MLP neurons of a small language model. Each row is named by its layer, matrix (up: input weights; down: output weights) and neuron, and shows model dimensions 96-223. Each number is 128 + 24 x the weight over its row's rms, rounded and kept within 0 to 255. Numbers have three digits each.
After each neuron's rows, "fires before" lists the tokens most often just after its 100 highest values on Wikipedia text that the model never trained on.

L5.up1165:134119109165134123131111135102129105104138105125122115123117127139100118104138142161147119121113109125143147136147153132102098136130146163147096103137135119074141138168164149118149171109154120124130162088088160120142124119119151112105156084093100109121175118161136115148140131151127147116100170128126131106142140130060110122088060134130163140121109080150165130127118171100122134178097
L5.down1165:083104150095141136119163141147135102106141138087127140104088144162148134113152137135127145137106134159114118123177134101098139160150140137102161145147123114135106153076125118106116156148137149156123082180121155164139083111132118069127170121096112152116129120153144114105128103102151152095074094144130140142135113124154132146091089156077130139113084139119166140116102145145142095142139
fires before: " of", " in", " on", " United"

L5.up852:140138117176122138068179167146161117086141135094165115136094174130162132117141116118126111145108088117086140111158129121072125129121149152133100119141150145146108152138143122137158130110159142139139089114099149126111134140122179123112156134148163139141159159124143118121113100155150126133130131105097136128140156164137116132126120121178134076076126116151124122145166127104125151097160
L5.down852:139141070129088125125102105149122108152126129151172136137152147117161127106133150138160171100083152116116175078092131140119115127132107154137121155136081132139130148128121145141157111096115154131140124113090113083105148127143101145186128146132162131124098098111062132186146114160121149102167167142106156117110133137121124175157120125147100163181144113097140119126111106147136171113119
fires before: " |", " 0;", " (1"

L4.up629:147098116128154145099162138140114075154084125112087084141143141102143170093153159157108141096088098131077146146115094132139098148108169108125127096111126162141125154161142112120127103131131149112149166140127122122114138112122114132182145112110140139110128143113101100147115129069185105106150134158155170156131166132159163122157103104143103094132128139135133139129124091119120154101089
L4.down629:146115097129146140099168146120145124137115146132113118110141159109134157118126157128124119094128080132078114139140092136114132149124156132120133087120108140118158141157118125130129111128132113125130154145105139121143132110133128128116155111110118134104132141123109108137122122124150112107136123129150135151122146141129150136155106110144100125120097136120167140118138089092148145115108
fires before: "\n"

L5.up1227:152098091156149153106159138124110131157127138091084106134179180072122171121121150152099157090102111121084103149130108127117131171151149115097116072130119166167152145168133098125135111142140106106129158127098129118128134124154103131142128089131082129118097149157102121152113110092178127081128131134160138139102128120110145115137084105143110100137126142126135129123144092114135142103092
L5.down1227:148116113144152136117156124153116171128130139123101119139144154119120171125108154156128125094128113126106121124142114123127128151120140128123115110097129153126142132145118104140140125140144132140107157124115129121129136139114115124144134113142136144131109137134092112135127134135131117105143151152123111150120131135131144114133123116126092118118101143117146138139141091107126155139123
fires before: "\n"

L5.up610:143119122107100202104106118140110122159123164118085166129124147118167137116117139148081149084096087142103147145131109105109096071131144118150149163113157143116128125143143135166118113099121076146100137148139100135140099109104149143169098104080119112137070133157101110099125115161131136089133099116137171143171132107155130122159106108119113090081133144119113113140135105135126117115152
L5.down610:135100132143147126176112137146152133132088174113157157107110177108140113126146119059187111122122114145094117099152154144130149138091157108137140116130136103132113179098104134084133181125117130150158091107119141158136134130093137150106128132116139144115105113108142122088098143116131119132092185142133104089148148125129155099126110151137120084137110155120127154135145151106137123113124
fires before: ",", ".", " and", " to"

L5.up901:147097080147151155100159126143092145143134131096098088122182168120122180134153151150082137086126099121100120130128102140124112162129174122090108091123077156126153167166139077123128100148146134105128152146079117146121128145135099130152158122106116137103119130151100119174117111092191111095120114166147154140100150124103155102151107106145087106133101129107155140121148091132168139102098
L5.down901:143133118126153133120145121116103147133128141134123131113133168093113160111126137147107114091120097111113130131144109123136134146141157123128120108133129147138137123152137108142139123131156124116148161109109131124127142151143113124141144138114116146120096130134114094143126127120107122109119127170139138126120134122130155135145100123144095111140130143105135138152137090115139152114117
fires before: "\n"

L5.up671:135067104149159155105149130114073153153134131110098118113178151082115164115134154159111135073124093121094119148142089135127125154115154114109130075125112152134152137186150086146128105155150113124146164133089108137119143121126124124121142128114114139110103129135093114161108118087182111104127122151155168143118147127100149118154107105125087114126117130109166135137144087118131155113098
L5.down671:149137109144155110123144117142117147124106137133119116134131156106124153090112140123118114081124112123118125148145093143127136153131134139117136109124115141139150132144129116141132127144130117112120168124118127119122124141123121136123128117114117123141104128134106134140134113133127122102127134150121119154128135136147124126142111096159107123117123145143133136140125092098145146123121
fires before: "\n"

L2.up429:138107098111155174107133152121126166129143128169065145091139150107147157127142115151142114157101117165143079117132110151156140145118124146150113126115095117139165102160150097117077115130093124151145166137131176104121107134158109082113124108122109124120111118138139158140123131104145137094113149159116138129106129157100127111146132169155129096138137174140161158129126122098130117075096
L2.down429:067113108106121133128154113129158161150124106140105122122141144126136131134161098139110121103112144141121120141124148124109139161082166124145157097107087105116141127153109190077093109130137084149121170112137163126161107094118048121122096122133136135099115092125182119120093178108126123128124106150103137096113046143104160161136172179159149125127164147083133105138137100121100104138107
fires before: "\n", " |", " (", ",", "."

L5.up1235:137089093136155167094156139114098139166116117083084104108186158109117188121138144156104142087096091116093116139124096154128118165136164100124132066134117143168159146158144099128124121143151113116133172133091106154128114131144145141146134115094112134111111137141112120174090124081166120079120158146181145176114149098111139122163106097121094110129115130132149144145140101113148160109095
L5.down1235:137117122131167126134168131130106175138135136117111126123133171114112163121122143136125118092121099127113125138142109127143123152134124145122119114138121137134170128154125115142146125156133123147124176122108107119127126138113105141137133117125106143135121129141096115146120123138124114103118147142137122151136138112109135134129120116123110103121110144124141128128135087124132157125114
fires before: "\n"

L5.up819:129103096120123125112126135157139118150115145153120141137204129094164162136122125147123123110092102096112121169097101088085099130130151099125116112125082126139152133124136108122130140151138111121126154075122104139135123135138132116160145099076097140146119120159134143134117130091154126080121165137112140161107157092126120139118082097152122109112093071120127151118145080112124137114109
L5.down819:109115104117127140128144072159080139095135125131135122130130151112139143106125128168111132105100103107103089118113139105114102073139165141124112136148113186149126139139136114098141160153107113124110151122131144120111153148136121133139163127123131148163109141130106113143128131106149123122142132138171107136136130124162121135124142136118094148148114164070143142128105093092153149135135
fires before: ",", "\n", " ("

L8.up426:165092130108123115128120082111120107149146134137077102132115150112164143097186172136088143083121087125115140153095101099135151079116144127168136106142081136091180109170151141160147157154095125134097160111131148142119128151159121152103116112131102157169124142131129112115164090133117095113122106120144101151108115102132084091145074095131133110119098089143149102161157117156122146114114
L8.down426:152124107122125151129151147136152104129129173138139107166130156086106123116177128189151120136138137133108124098142129140130105151101151123140107161119158126115091123110185093128100128082178115093117101122105150111130104135101120119106147124120135128110121137160160148134118128118152098156117157117158078110122186153164144115128148163139146112128146152148124112097147122106144120141117
fires before: ",", ".", " and", "\n", "s", " to"

L4.up621:137170116132115169111111109122141075134115112103111108168131140129142151146112149157119128125132127100106112112127110115129139114141108101164141140098130158081130134107085124118100108116147161123134112094111110109138107147103131179105118129113147135137138144145148129143152129112148096153136146140156165112099127127119139140139122125163128043123146088157125108140185151097140171123125
L4.down621:128132097120128137150143119116122153134160115134141117158153156108152124148188134191120145123111115123142170097121135113104162131112159144186087122175142136098096110127116149140141154111110152132128157126133147098122152148139093151162135096151141132127108153152093072135116117113170124121128128133108132120169148089065099159095150113116120104155127082102140135121127072149098116126099
fires before: " |", "==", "\n"

L5.up91:126148116102137145073162107121146119148108158144090110130126117133146129107120129114149087137119104120090150126117070131127145150106168122139101136137152127138119121143125099145125129096137090130112115124136108167124143098101138148125118139126158106150155159091110098144138119117165118134137132128097127130050154128107158172106118151153140116059156133141155133105194113077165154166136
L5.down91:142112145113145159151147126150091138169158115159135130141147154152124128101155113148157160157118127138111086109133152109154122118159154106129130111127137084109159114130150132135153183116146098179132123115128101118112115113134157116144135104143104145149106148155151125161156140128114141138117118135134191105125140123095133119129126136098123092085095127090182137141151108097131157124140
fires before: " |", ":", " (", "---|---|---|---|"

L4.up598:160166139106113140086134116120091083127112175093095083117115135113169135136127195117131088142130086141118135133143132134137111086124141113096135138131123108143112104125153138110164105096127133087102131136134124140142150137128166129134107134108116092086101081163123110116136073158146166086145092124117121102168139119122135150180125117163120102113111149151166119164121180091132056154126
L4.down598:140133157095100146100105103104091128130137152144130138124131102141186088120127108166120124130190109180130150167161082112140128130125145131119158131119098114142150145126149079079112146130114150139093104148123120134129141128163154121095105115134153132112162126083163088069109132125156126128133114116118127143167107087116146126155147129142134131109132138143091123096104117133169129183106
fires before: " |", ".", ","

L8.up117:131152100097127197114122107141158114137100139161141128128144099136151160163147135147125099119145135163143160084147087167175141132115139115130119128109161113117133124138108117154120088144133114125155143107120130188096117102123161139112147148112169111149125129097124081160131149130132114113174114130113104118111118086088142112127147168138108090097149128133130113140158107096131148133136
L8.down117:166142147114097153154143149159101149085115126105150115150157154117178128135135132093146119112156173125112135133105155141096145142099130135155127119139151076092133121122134134139091160108129093134128118142118113124120070099130105137128092116118171096153100164103112113109122150138125138107147197141114158111126153106132127129142174127124119091114135136095137078139118130153133134163142
fires before: "\n", " |", ";", "---|---|---|---|"

L11.up971:126090167150118148137095169109122130168097143125085177139155148132134122081136137159105127080137113117116117151176145112147107127113140116058141080165133154086115132169129081130154110156147123147147093132112093125124130133091139148157134095101125153059067131108091167131101099128121130078117129118130139126146082124109111106141106123162108080114133101083149160151117134151147136125089
L11.down971:131133156081149130095112105119133118094161133124107131112136110146141142110110100141156105100133118096109157174132108115120103114131112097157121158143110142170119159095102142151132126155128120133130153128120130103167141179130110142090128148142138125117126148111145159149091125127173126185123157154128113099131053136145112166173128157097125137140111146182150097132139147117123107158149
fires before: ",", ".", "'", " to", " in", " with"

L9.up111:131115076117103169138153149139157128137124102101115131115113146174132129127145151187159141108154106116128122080165161100116122137152150153138146143144144150098143157088102124125174108109120103133111134128106207131134156118124173117088162145085135106130130168126145109132159130096162092125149113130109133132123131147069156117117148109130136158109147122126145139133137126113131108150141
L9.down111:113121164138118140091118096097125133131105163093142097146108113098152137146130127050078157131123123152152121137074094168121133107104138146165121123162144124104123148132148138138116135090111132104129132102146123193132088079136105130094112118148141136132126113149121124105076154114139104126140082122148171130111135130139122117163120133129106063130121162123133120173131105154155120124145
fires before: " |", ";", ","

L11.up189:142108112118133148119107099133171117130122094139096121137135115150137102121141147141114105135102098114133119103170121119123123111122128170151129073104191140158118128149108118096134121128143102093163132127145094171104132132137120138143133170106201149122138113124142082137147178109113128132163070059152135131114120129124138136128129125158148101125163158153103151132143121102124169074165
L11.down189:138147120141122147148119162106147134143115116107166130086095132106113151131130116123121134095178116104109101167129188139150131136092122109146122108160099110075132123124130159133111144099096113126114143095135129107154110117145119155121120047121108119139133163137104108131104105123132106132137163194088128152110138177119121149114084104139099122134084087131135119144121131133139143139147
fires before: " |", ";", " ", " Set", "."

L4.up978:154134120096143156117115145077116110109131126089050171122165148129116147098102100184058149098143116137109159129119081120142134140127108160112105125116105168163148125171164092153155083176110144107127154121107099118112119138132107122130162074111113145087115115114077184164128128135129112111129158161110151113122143183115129114143116125122098126120142119136114104111104077092125128103115
L4.down978:170096086099153101135121062139119123149126130116175107147133154099124120135115127125124145117132099105097153126156118111112151127109147110125152125088133138130126141103135131130154129152112093120138126116180155126152131121163121154137106156140127160137106103121134119120081136109148115132149126141161106137127135120099119145133133124116119142140162130125135099124133114109128122140141
fires before: "\n", ",", ".", " against", " with", " to"

L4.up360:117079126146156147121110113103151157115088094092148143139104130130098106126084130073140141138102087105147127148094105148090132125136136127158181129188088128095112176151150147136114133086133107154114166117092175140111112151153137144131135141127139132135136097166132094112108099140123144091085152131125109142125109127109082184121103142109144110100109133124150109121160122119151171120095
L4.down360:102123123138105126171111123095147149120159125115135140146099126098115126191161099156148118139135135139145128148150175186122080158152146118118062134141148163079113152101126073116193097119087135074110142145096126090114135128138156127117147150100153134101117099120151129161137072128166175103155108155121136135114151161118086138146127139148127179142125113134151121147129118150152108143160
fires before: " in", " of", " mi", ":", ";"

L4.up531:135124119091120182106132116126118107156132124125128126131113119152140168136157144143162097163136119123151143114132134091126134120145119148166119160138099157089128121092142133160095085099150156142163137122151108127136181080159141146122155139110145149144140163120132094106123129100157128124127158129100134133122147140146134135138116106142121082069130082108150126157131062108122132113159
L4.down531:099118161126130168161125155115133128131155113098117210120131145123122106119136135122126147122153130144094207087142118137156137101142127141164160118132116084135129141127155074125093105106101119145165146147127148100126162144191143108104122086099154118160100170087101121082134121091138111137145127111095149123122131108123129151093135136116118175169103101102127104115151085137104131129117
fires before: " |", " —", ";", "\n"